MLP neurons of a small language model. Each row is named by its layer, matrix (gate and up: input weights) and neuron, and shows model dimensions 0-127. Each number is 500 + 25 x the weight over its row's rms, rounded and kept within 0 to 999. Numbers have three digits each. A neuron's up and down rows have the sign that makes its largest values positive.
A block is one neuron, or neurons of one layer that tend to fire together. After each block is what it responds to, as a language model described it from the Wikipedia text at the highest values.

L5.gate35:461536533488465457448457526475505506474481520504491499520491485559480524507529479444534501487489499481510490488545527550468516505467484527510528494479477528531503511496498536451475457500495511508515540479489482484483491509503499506484532539509512466505487447468476510490478487497520542442467505513487487492502532490503540493497535535503501506513434524494521514458494517515519517465488
L5.up35:530558503507509502509486521496458436516494526489458489514457470521514534460479488501538491498496464494543504496502505524513528507478506499447507490467521489540545495509496541506500464465530498513526527495484533472451482511468522472531499510494485522469492478478514465490488465487575471493480522481484499531490504476498495499486470488525513496498478482490491461541489503532496532476474
L5.gate220:464518486515503462500480478496486509486512521460488482501496497483503497471521519491495500514482474517506470510586469490494521514469514456469516516499488528510478506520456513514503496500499499469542514515523465518514502481556499524533479477556539510483518470429516473481512525464506471500504521517501484491490516486488486542447495476474456565496478480513452483534499503478465506451455
L5.up220:478490511532492474472535513499533455496472538504493472482463544508481482508532472493485527493511489517490483510522463517469538556523512496446533453493483531497533488515504495515491461519491515511524537527523489492495517457477505492526492464512488523500489484490467481473506533499504488518528516574479522505476534478476494533487537498535480528489497478500465472559486446489493501462487
L5.gate260:462463505477492485530493449462487488503531508514504473476505469490541511525504488489489497522527514475481529461470520513486460492530527525440528474457494510504517525495502453510524453501479507478492511485491493497510508469472526550479529532496471551507512512518474535465498486480527468462482509500496522543525482552548454469499483469501452457480523526511452492504547539504518540460472
L5.up260:498485517511529505486467516531497466517499511429445514484487519505534478522485485505498508473515514526506506504523485500512473541519449550488512525517471557502537509504512454548496504508439454487497480462520493524478526537491502492461492501488473484468469489515497500471470473527525497484474495507480496475513460558491486484454458516545475507492493502486485520529518523522500490459483
L5.gate277:468519476471517499475479511484499489550498491478515563488547499516498499498452511500459490495501505480500513564490542481489508501533482506493501481555479506457512472548521494506472493507533534466453491500484512486519533519518545483462537511533488511506495499510440511496455458534484491488513469524497477511512538469513499509516501467487479566517529480522497465507538489531529531506481
L5.up277:469489489514507482466480491455504531498489537475496495536467521527453505488471463460481470490500466470473482479524521492531511510527494535533513453497501471461493467514452490500481490548499473464411432486481524535510464479549543488471496499541513495476499523498449505499463458543505497524499490497505491522472513464516522507504529551512487513488515499500500446538547517473517487490503
L5.gate295:451504520520494507479538477480487513473552515512521495495490482524503490512495499473503438472470486502510529483527501516512481531519480482471521467477477510534534466505518477486523483454460526492505491484454485456509538492494494527504504489488501511494500528507456505521503540525502441490501483523534476465541512491513485480490482492487486544475517506491546444451533494517494483503459
L5.up295:490506483474482508535505458489513513533507513493534491489517531555503502464498504503521488496482482493492533488512496524524468496484494509455476505516475559475527489462494510461508489511517508499464486483517480501524522524486470432490486497500503489522460519499506485519488508497513462506518444537522508469480494478486538536500509468534507501463487534482497459544514547523501502502507
L5.gate305:493494519477477561454515513501476498471541510505482513511506493508519513476455443531536479524517506500527543509482473530470508472519510484509480485531507526480471490546537525486498509493465513530498461533502533516475524485454499518458499498492489534519546489489541498470501513506511503493513532452491479476456491505494470518503493534460513534505502489482492484508464482484506526474468
L5.up305:510541478512475496412448520515504508537468478500508532491501464505450508498491493474487436534440480502477485488500492475486490456507526487500531493482475510538488515514536529506515453478486502524464516497487505503483495494495523539508506465499533480542475489498474515497539526520503502475545510486470503477486484510502472530531513508476505520531479511493461517539544496492489478515470
L5.gate530:522482516485530512472539487516508507491530495498485525517500495461462518440474492510492496494509479486531484540519509483512487556513519487540487499529518487487491523473494465483504476476529506529465482531526485505512501492518478511483512508491486462528532475501491498487545493563507462476498488561508503503483509542499495523520475529486470518509480469551482454480482467484481487437514
L5.up530:498522477470516501522506530475540487482527533482503505495500572520489547482533449535551496506477500474457498502487530515508513500476474528514467471487499513474504500575530498514499527509519494509434462500519471522522518467457518477513474486503482515481452499496492488465504458515507464486497530515513487509497460509518476515511541480545461480542491494482531499514488464544499537446469
L5.gate694:468528499495494472507565521490491489537542507531479492480527500504463491453499523505475507540435528497514518525525518503531512501521494528512491520466485452481499480504543496479499499533454514516483509490475492495458480469489512534519469444443493474526522549505477515514497496545485483518490451524505508540520511469507529492494468485531515511480517538464518477509546494465570485472445
L5.up694:466498490526505518490514468509512533505450529495475513502484531506475518480485539502475430491458537486501481512550519486480520533535540501519465481535508454506514436510534480476491471501515547489466506491464487491463510500481480494506502471490500489500524523516484499533494436465515539520513529524479534495487527463527496510489494487502503491476445530503507524494494548501529456510474
Responds to: Final subword pieces that complete a common word split across tokens, such as -ive in executive, -ate in associate, -ge in College.

L6.gate67:462512502476517500523495526575492478523511463530542454485496486500494513493516455489487503474498467496468476483471582440513502520504505537460479493554514494460505501486470492488493498489515502438438496517485512501575496495550454520531439482522489509490491503489507498542537523490516470486541500504493515479531518476462508520500539505524481536526495527483513485498452503495547483512502
L6.up67:514501455484519548477511526509457538534546494476469502509533500498471504530490478514515577523469501464506492484527515501495496483508467511496501525551524487468502493499517499498415531522550533506528491489483512509514490520521525503517510482463510464545525465534515512495511501480474499503454478504549490510503500498497514493518516501566482501477510541482519497493471505563485498502514
L6.gate304:506537465539505471524449499491466489488506487548507482486480508489454484503485523497485462491519483487514530532532496471453535470537480491489488520511469481462498518498491484497536551510493519535491511522474509510460517478552486458534546485544482529506508501496474493545498503483458576480523488463504527490491461497540484525490493526578482519520479503514519485524493491482479509493492
L6.up304:488495486551499483527449522474492518525486503534487513517477514481484531502522521530480487543495475522521544485520542494485523492497504472526518525499544499515496518546502536491494463453503505520523483452494566494516537494516519521511481472521497491499512489519501458492538526516524511485473470433472508487488522502559499472469508486494522475531496479499481492523519477497474482519499
L6.gate382:449494515449519488510513540479474482488499505499522518524462500542531483541515471549514513472517482502509554497512449491503487523506505485488484536544514478510503507506551483478485538505527492472520491494506508522465491485495500507541508498520508509533498475520537494461496509489508591528545526496521475518473480508539482444490513475508487489487535515474506483449495492512478523481563
L6.up382:460508537495499518503485532491496460483519477461503511529487525511481507489496477491510498442506531529518497481492457483526533447494512474505490490554471541493546486507482460470495527496466514545524488506515444512499469505472466536509485533485492475555499479512470472517513501473493487531483508503510526484464486498506487485512508492495481500499485492475533487469483519476471466527494
L6.gate391:495498494529466483473531476487485522485496503480477506529523475513508471512435514510502490500476506512449448465496511469539508535485495502507483471518454513509544518495464501497520483461484509485515535499483489458523508517531497508476501508483491500478511445510471489419487497497518463530531531491480497478502510469490511522492479489531504494515502514518531451530526485457500543484467
L6.up391:542498490498529499487484513539507467504511514508510471506497533559532531480478473480471496437491442511437517501523473476508478480507468464473533446492536534495505498527497503475447505481487507483508459499490477502511499507514477487483499524517491476482509481476491467479503515463501517540507476495471501522512555496522500518480483509504516499494506482499500436489520550543489479468508
L6.gate440:465510468484516521511478477518480489499493502493511507543513554504478519522505524478498457525522517459500565517509511484565501506518509552548506491534458518513555512462465521498505467536499535503492468531518492510532501460466488474512562494540536478471484452517494509519478474493517507485494525476525450497479497533536501483512539526541509470499488529473500458558489487506525550454495
L6.up440:521536552474528506507520514500473478468488455533532501515511515522425544493510470505482476492533541480500519495486482460511507475517535473502513463550509536507525534486416456487513524508468501465479471526487523492541492460482470488506514511523465554487470487481439498510464479486500518500502488512526469493456495504525481495505527535513492513492522514468533500505517477537505528513493
L6.gate499:481463507506485497526546457456510534492506510497523489517479496525472507498473532492476496494477488466492478486500452500540459489457486468510485487523517462471474504539475487501543515505502518472478504495460510506503482538471515566485519500492482460477521494455493467506525483492506467505442495493530500502518523495494518503498501482496494520516457536506509524547502493468515499528491
L6.up499:503524542500501474547493490531495520535499557489528488499545497497526502486471486501533536516478518448471509498502515520493516517467494497488497494531540458483470485450524498495504488494520475515533490513533475544466512520504475490500512526471476519504550517483517525543515486514532483483504512509526499434514477464494529508498466506535507507492528446463518504508541498486538502530493
L6.gate597:508532491501490500532496507513477503499514483510456473497477556483485459524496484519518533505517479502467514503496518525519503512518513509498465506511459485472487493481456519494496486548515554465524531438463504464514534499505502488507502456539503480495500477534547498525501495498461536481498480499537497482472419519510484469521502527491497491500511456499541495504514513493493506512484
L6.up597:485513486488511491551504528500496516475505539497474506507514512546502522512511475489520504506490491541498504486489515431514463539485457469505510485491487498500520525483539517530488512539483520502533483512496480464463502515552515493525506462466549481477463443499518490504534488472519538506482489464498498493450491461503489507513502490537533498501506474482489497540489488513505495519501
L6.gate691:493525522507472526514514519502461539538543527559503502456484495511456490476475455478490472483520489479492515502515500518480498501510492470544536514487500498499489517488545500527512482500479528490504542547500546504505520517493514518531478549496462487466518440523498490457516499493499504494494491480502511491457438499481508479490505487481506530511481473536473468522508524498507483530504
L6.up691:489481480528505490519485542500522509500509515492493510498483535522534472447504468479488473559518500491509538545480506501539507525480513507483489501466532493522511467528493482514471455551521525557511500519506471504519544501521490507448518486515496492437511532522526504525469514505463530460564502510486511515504430540475464467503530498501488514502514477495496421465480514503485534493505
Responds to: Final word piece completing an adverb or modal split across tokens, mostly just before a verb: als-o, previous-ly, the-n, c-an.

L6.gate58:481496477492504508542494555502503458478518501485471471524521516483526496467528504461464532489495499475547520502520476507473497485501486494485447480499524518512464519474529531499548480495488496505524532434545475476532485491436494513514504508452475478554532503473525512495493487534508487534499471537517512527500522477541555471494523487509468501511474506481511496491472427507515505522502
L6.up58:514454488474490492510467508470501521490484493540495505493477546504512468503514476489508536442537562480507470527485548473520490499489468518502475498446546469448474520509534485542499518469512491525483525491470498498503502529501478463510483535498528475535495467501518494503530465537539477534512472508502517533495529519505520524500492505533505524504484537495539520481507477462539532553493
L6.gate135:536451518501500482504477501470491498508520516514508512477533494473510473469553482497503504507508508445471499486505488536502487538515484501472544512484505504476509526546492508497496469498466537546469464496527509508532522548479443505503523491506522511509453523499546489472503500495484454526510455462482533526507444511527469516498511512485502489470474518486511485509494500547496468526463
L6.up135:494508491517509511478477536479500531520483490521526501449509539467519487543518479444465523468464485491476532496453528496519516530487469510464514527481479489539499510489484517474523524480544523500543519515495520523503485458523477485482490475494500512496487491462508484499489476524500504488515492453485530496529525513518453483540511535506528450492487494458487486521509506505534484498472
L6.gate180:484500489488494540479489487488481528512528475499518474497458451526499497538521536495475443454501497516497520521487488536477531520524521493501483465496508510476505522491521491475510477445510519522465519491510482471502497521535498527478498492456516496466503543504504485521491495483506528495512466524516478494480489533514474520506485520512534522445460527462524462493495486519486481500488
L6.up180:485529507472492537532475520451521512517493472469489505478471488496509477479483561470520506512495510524466498530479516516511506482491503494461524534530507505533488518524490471482474563527496519512452533435477471509483494501461473495506483492489478502525509522479478536491533513503493508500539467500496515487483483473510482484516503480482490459485477517478502508497491549429474511534497
L6.gate258:436481522487488505518501526522520501493495470483529499463514479502502486457509494507481509501471445483505482487500522503515480507500502498485523516537519453528469441474521477521433436476502581527505498500459485479485463507472516480492484501515512511491507471462492463476525513508531479515479461481523497493537540497507509512484488496506478527468483481471499504491478457503510509559478
L6.up258:451483523562498463539486494456533450534475481498492494526484484474505527510509514505477482531547495509503459522454536520500512511483482546469520518520476467515511510517512441518462493538545494505497432500469486461519569479536500516476504449528499525493543530513497527502508482506501509495513476486506480517460529524519551448512505507528494459516508507516506508501500482519493501506525
L6.gate460:471461485487459535479550482503510559563471515478538497513505503483535525460476486482478504501501489514547492509494480489518503458507524518493461522501532488494473489465516486503454483479538510480453503490528537498468508509495506484529517479462477495506484527483480528518520542508536507513555513499477525463498497481527495474543472502498486513471457488484477491547516459480505496495518
L6.up460:502463497508499566473492469551513507510492489455480500508505519501484516531456520510501497493470519516477455505540520521506503501508525496481493461478486469511453502492529534488463492514496538521469505536503512494491473484438529502509486492486460529493500517477469531481461492498499476542458499498532470581485449532549522519464461532498513473478452491469528508495460471508503509410521
L6.gate543:540492498479493545493523519517494506488508464499532540490516429510524501541493486530538486490492524518511500474533439499482489464509521507490518497551457511503520498506511487530519509505457526514487490479495504498461496488462494544506481543513500523537473497431487474481516473544512509533502446506545488471500457492516521483525468460487507545483515510540504539523502476548458504477537
L6.up543:542495510451488496512501480548509496517487483512512515492509527491534545493439488537477480476480496504507497463521509479519494494554484508479491515541485482490456465464548524477530504516480532494501508482481497524520471531517503449517472520487505495492474512474468512531534524488519536529484464490524533440537459509494522523496495457549494496493512489488485466497479462500472526496466
L6.gate634:490519467484518525475502440532490507534508521470524434475520459536470505509508490468516509469521479523497518526498519507497478541491471513499488530478427545507517485493479472519509520508453530497481475455504550520473495465503504491472476484488523537485484506491485539484468496485534513539515520463492459512505473517483493491505503496458491517501504497483508495498527528484469513525488
L6.up634:499505549522525518471512468491519492509515465467503481508531484514506472506487482475499473470518480537505509533530501513502485526525528531481468454525476504545558513466490500506488493518487520479499478529518541471467526481502484505477497491481490531503478504474521521511479496506453486497502483486504491512510403526493473513500473471502494472474539508438510515518512500476490515527493
L6.gate696:530475531517511520506490465557566516479498505494500499488494514495526460550503560514524513493473507518544515499504541521505519491521512517463500463502455504441501492473488454455521505494486532501477514530485494507514489491514485523521514510502485518498473503464487467479460509521478484497505498533546503513487493452468479442500469535495490500518497507482510520539479481457490515484545
L6.up696:494471497464506494474552486464462557535482466499472492475510509516512492482518514551464536488501514485495501468519487486514502504499503503445457429481500480490492493476514485545533497513483497526444497489541525539494475515486484539500484445514483493519532474507518471474524480482485526518538474488480504495478502499499501509528453473563515511509499468451533526472479476469493508512532
Responds to: Final word pieces that finish a word split into several tokens, mostly noun-forming suffixes such as train-ing, preserv-ation, equip-ment, Protect-ion.

L3.gate314:512520494487533527499514487531519456495510526462473476489495502509519505485469471510550562509511513482517503517474480491513471514501486535484506480493510494473479478482560490478457529490533498495491502487435526548491486464502501523522476497492512518515503507571490458525514482454469516461504519487478499448471524454515495549456506512492470476498525473536500490467470524509458466494542
L3.up314:499519517474525459486484523509522514509523512484505457519510530487501511515473530500515542507490476517513483493519499499487519515552573482500464477455499462497532534509537483518478503492508508499482483493506460525502500525500495564507488515534516452502495455475447505492488487469533519507514521492499489499533530520544490492466485507491539486482521482515474477496494519540462458493505
Responds to: Final pieces of common words split into fragments, strongest for "ost" in superlative "one of the most", also als-o, betw-e-en, original-ly.

L3.gate316:521535564503555485506515489484492481503494475512535543489509500473500492519525507476484508475432525528495536561478536497522447507486468505484523489496518478551489520525489488509477453521495503512497499526540506506472504477502487495519526551534482479485451528553481423518511477511536524472468508547495469495496502509513479494470490543501564510515477506501466511516472474510495505542481
L3.up316:472490508507548470491451493500558562467458514471523502499556511477546470512530522493452513488515482514541484543464525513519462487501520498495486496472509463504503527517502473486476523528527526458492497535540474536498497508445545510503485519518508519470464489509500482496505488495536488501524492542491515506498510526511492513520502501486513568501533460448525530514531467497471503518524
Responds to: Second or third word-piece inside a split word, strongest on "g" in En-g-land/English, also date commas like "March 3, 2020".

L6.gate123:493517500531519495465461459485554542480415493463472460521486480524530497494516517521474481528476482517503518485498526499497508484500519514488493514529465519477500474527440505472478455504506492515538526494483502478477457490479526521477510500531515504470490481466519472517522509524510496509464481490510492521526498531499468505447502482522489456518474503468473505478447512465487500520496
L6.up123:494513502485469490526467528525507520505473472540492482499539522481493505508503510511471429483467494520545529570490494472503499506508514533500496516521513486497505537497511485494506506507471453496512558505491478523458503492504472501490528534540458510523495506486490516540493510529518472466493507539544514469479472457492464505516518480497519516556462434488482532508497495499483508517478
L6.gate242:488512483485486532534474498467524497519491507476497490478456517500512557497477507485485503512483497480511499481508479504507497474512491456496492521478484492496467443474522500465454525480505465487485507478497491502492453476528493517474575508527486506524509485522519490540533511479493514479491485541512516513506485495486493491475501507535542474537484508492503499479488519512489508449511
L6.up242:457525526534538491502552513532494479525446534471505464439523508460481477501510494480531527481524512520516536506471502517531563433495489493458475525502505486486531510478465550485530512471495509498456524483466529508532467465529519541514489477482466524476500490487521501472482502513496516468534488505495455522474526494467500494448499441449501493448465484491514484481503515498501469500504
L6.gate306:500504526519535558456481539535502506514466504476463499502462468494483461507544521529485486524517496502509548467470504475526475495494469480521524500483453510507511497473518503500503521497501481508540515485448496517463495494495504493502521477495488518547476495483495499460507515523495476469483462531507521473486518512493518497556529504497506475490512496512510520476484438461485473468471
L6.up306:468487495518525487490473498484546489512504451489521527460524466466501515516539489490462500525556470528483518512455516501504483500506497485497502528485504496498460497546522485462516484489530485501518507516517450505506543476445506526503453529499465538451495493482542494504513463515535489526450474470510487512486476528503502519479515467525509517509462446511547500532489547521478498513502
L6.gate393:473495482524483526500455485461493510498487492477504516466504546506540526510529492510496499479529486532500501516502514490549467501496453485527475517554481517475510523514458502488472446493491527479470536495490540506453526493492500496489539517521492519521514509479504465530528512504505535462455483523533495515516503455455468507507492490547528501493472550486495493474523494498485505512506
L6.up393:519557479499518494568495471474470530506446491527528486508501495495492506494459522498459451503518463482513505481491476501522538496515458548525443483513483482524434503481496502510504505533490469494505517516513540537466468482536550493478486508497516495520496475450487533479496480478523512505488502471470477504481511529453504510478520501501531519527510476532518466481481510503506465548526
L6.gate408:535546495507503511498457514485497479495467440460518461500482492501480479505467517524441527527464498544495528499517491498483517466509466506475497467499495506513512456504429531533475500521528490506461545488513488506488532501508503471510578480491465503483537492498481514477512508497469505527501476506475466490472497504490525543499541498537496520496531515458510459506551481461532496508495
L6.up408:491484488553480520510544442460507495497442510511521507511507527513501510495473553563480509525454527517511517449475516487491469477500494502458463516486468499494529500487505520456537520527519529488510527529477494497471483472491517463467501488454462510462545503504496500515493517522506533495485483432537535545509502509467519515500506528538488509486489508480511567505495482495515490516483
L6.gate427:539505478532537554494480485462498506504484522495500506503510477475524478458530488535514527510448503529495498485498480533521481476509501503489466507481468482484521505552493470505498509515512493536505507497479499451539473544474490531493502481536528535481505556489498476471503461463534518484512510530498486476476527473480493520505516461499520445491508470477511513518533505540494482495468
L6.up427:489459494475504497506497503471522527499534547416537507489513494492480473526527511498494479525469481516538479535505517469517537523536515496470532498483505467497518485479486485510488467494458499488533523506511484507537494495516462449475468466519511544440502500517528505576513495504489468473466501508482505500442493475452468545520473503506527478526484515473496538490447497505526483455462
L6.gate437:523491522504512500494497484494491531507501499477487519490478466538467538479497504482487528504462469516475476504503503459466522509489522497486477492518486601482496508497498478464481504548497468499485527477500452506496449538538527472495493531484513456473485517497468472521511492511531505533477498503504502528530493506528488468480486509527544439498481525502540542512451513497474548486543
L6.up437:508475512503522500520456493509549509520457491496517512505518505534496477513479529532489511535495511482488472473488506476482522461517452470504466461518516502521472499499505504493485478562483502539541496495516518512532496498457501508470486463472509508530521447512500496509492473488527492506518435552487504510505477511466514511514499494520534491510524498512477462508511503538501514498486
L6.gate664:461513486471518519562463526509522497522471524520471504480502537545502471489514537491474517502537496503462529487477541503476500480533485548517466467494486514533499465495510453520472479462473464497553485440486501522550486498507463491503508481535469496515504511508438505496504499513492530495516530490481470512491533498485507484482506512508579499511502489467540492514488523494463509494522
L6.up664:511487477499522504491493511571521517462489513491500510474472443499472480447489481464535535488513486499487497469524467523496497464544514478519493505478483520502474551504464473515481547495512494523496466482476451506487511487448481479476508512489560475529527507514506502550509533519520472451515498536535502514492463517524479534501467531486459485485482495473525504497488485522528522481435
Responds to: Final word pieces of split month names in dates (Octo-ber, Febru-ary, Jun-e), plus the following day number, and occasionally to or table dashes.

L5.gate38:464517496532522509519517505487526531518481452500503516514498468502477443506522509501494486455502509526515473559488524448502499533546504521471508512487475527482511511520507531510493505470539505488485487487488518490473502493480493539497458491485488472490493527491466483460532524474559489503506507533500488461547518481529492522486512508486550490470520465559480452484498558502507487517525
L5.up38:500520524467541483475483511536471504484528474537508532459522487512522520513500505521457539508463538534482461475488503499497490479521514465484512516471464453512480475527488514491472505464513526506512506509483488539474508477482456516484496498496534482486466519459541485517473460451520473480449508517531482463457489481521482490492480475536493483449493498489505493499517510536489511463524
L5.gate53:542507505513491534489506463500460476476490499501525482501488553506496536515509492482494522482493520454502517466547465503472465495459503441495489505483476505509476516544444470518468494466521497513501474500514459493453487465520503522511510525488514522518519479489520520465521504521486517503511446498508502510525477475478500501514470526520504506513508485491531533471515478527490498491514
L5.up53:505491481474506534456475491527523489525483473526501491512503509486527490499481513514481513490484473514472524505514504510473500471503519513538473469512448512449520510505507498451543539469457517463490509488540482497520476509500526495488487490477499448518497443524505475456498496498492498516461495479528553487498492553533499450518488556493491502485501461448503523500480504500541478516505
L5.gate89:499547466494492538488468491541507482527505529514487489494509500454544518540494490489543486491461507482510504535518510494497514489520489502484543500500466478549478532524524514474492508494520472476506461515505477492500505483556494465542520483518493488518457453534482497515515518460473488501438560493464486496536482520528481534483495485532461452501538511526524484504476564497494457486467
L5.up89:508510566490451507480513470568457503516496507517535479474503497511475485485509506548488502483502490494490497513518483525470508458479477484538525480498502466518490522527508484491466510472487493499492509482529512531532517539526438520523453524455459471470516488564503498468519523453517506489493507454511464482459530495518517476484554463512474472495500526501501499535463502484481473506495
L5.gate218:502518517493530496485495521501462469469499504514434507467524507517495520481547498502473482496472523446501503535507498449500531512462470557498511475480493467470530476506492494515527523495525493461480499541486499514484535457473506530492521490551479488504551511519558518487536471495497463504509464505494470463469530430516485447474529460520489467507495493518487475481492483495492489506518
L5.up218:449489456543479537500511508545499494508497537533491519528490512454520542541492481515485483508501518500485513534520487452461504446480505513475532555495530504525481493512538460476511512513525464524498492460473437561507486511514490533494517466528461494494476499519534502524497478484549474497516530525480546452503516506526498484529475497470505491524521456497472517525474507523502504515546
L5.gate358:468489539483506535494451496485458508529537517492460481525460463520475502519470494494512518521536522505460533485475513478515510499500508529474491475484479486482453517557510520477483505535501506481525506522482477487512479500501524453501527463530482490493518480518471460461513491503539519475501481502476473519498486486472529464556497471487477497535477481492516488499526536517472532493489
L5.up358:475473461542471505499483505480467508501513503545486477480512518473497507516533515548501507478482483529527510484515502508493484463456515496496447528496493469503542480443536471535496505528505505517515534552509505539465494542505504517530482466504464466544469546501512520515497497487483487464509525528474512464451496495491485496468515500515498508471513527497494455527533488513502509495528
L5.gate487:470452467516486444487481476469497526470500481487481475493502501501480475494472490476446495492521490518482459484507508473511474461522513477516534510503498507496475452504496505503473464508499456470493489456488502497466517454506487549486499475507549514526482486528512500486486465509507469487503470501526488471490522491536440459492526484529530496490520486547449448529495510508464493484542
L5.up487:498494515499470508519476551518527482449506497536521473500479494512498500496443527477474506504513536512485456490466523473487489462463524510441458509509542502528484476510502514501482487542485502493471511503510515485561533532438483533460475529484509481514521498524534547507538458486493481477505492510491509466536568489505526520500536503458486528500483471559478460474548523521550493477554
L5.gate550:535488535483479456472494465545480489516532499529538514491490534505507484502488493446482436505474516559498530492502502499481456523514520518520510458482481484484463470543476530504510496486483492501530522505498453512506521506487483483511501506480526447490522468482493483459506466468548513538498482516436480533464496484505479542478501516502517489516528501501552520510470505480508473486558
L5.up550:523449521533497465505503516511476471509473495548460479525455521500500488507480486482497511484458493518514512475490507485486496471494513476495531487466455496469466495546481514498506508513464520452526441467463450524449532537477447497512504503509506458489500467519498490539499494509501497470478537486470548484522496481488522508509459464466517492485498561494488478509525532528535498509501
L5.gate629:511494499485499497464498522517511488524496523518485459521481510460479508489515459525536536423469522508467497443465482492466471513473504510496497506495470505502485526497481522518475504501512464459477465500495485512526524511461489444517547496514486474508502486506517537519473464489519536510520511494524431451485537458519477470525536517503534479491508534473511514486465516510504488480523
L5.up629:463519507459470445502502504515508484496483498531477502502504505498486493498461489504482474484465503457504472467493482492454502523480551530489519491482510505466479506504472546512477454507534503455501505498476458490462499484520502540536557485534475491508537490524487548496503489508521565472529481519498508490484543494472506417489555481512523490485497524491498494483506507503526510514506
Responds to: Final pieces of copulas, auxiliaries and adverbs right before a predicate, e.g. was lat-er formed, completel-y destroyed, bec-ame, be-en, m-ore valued.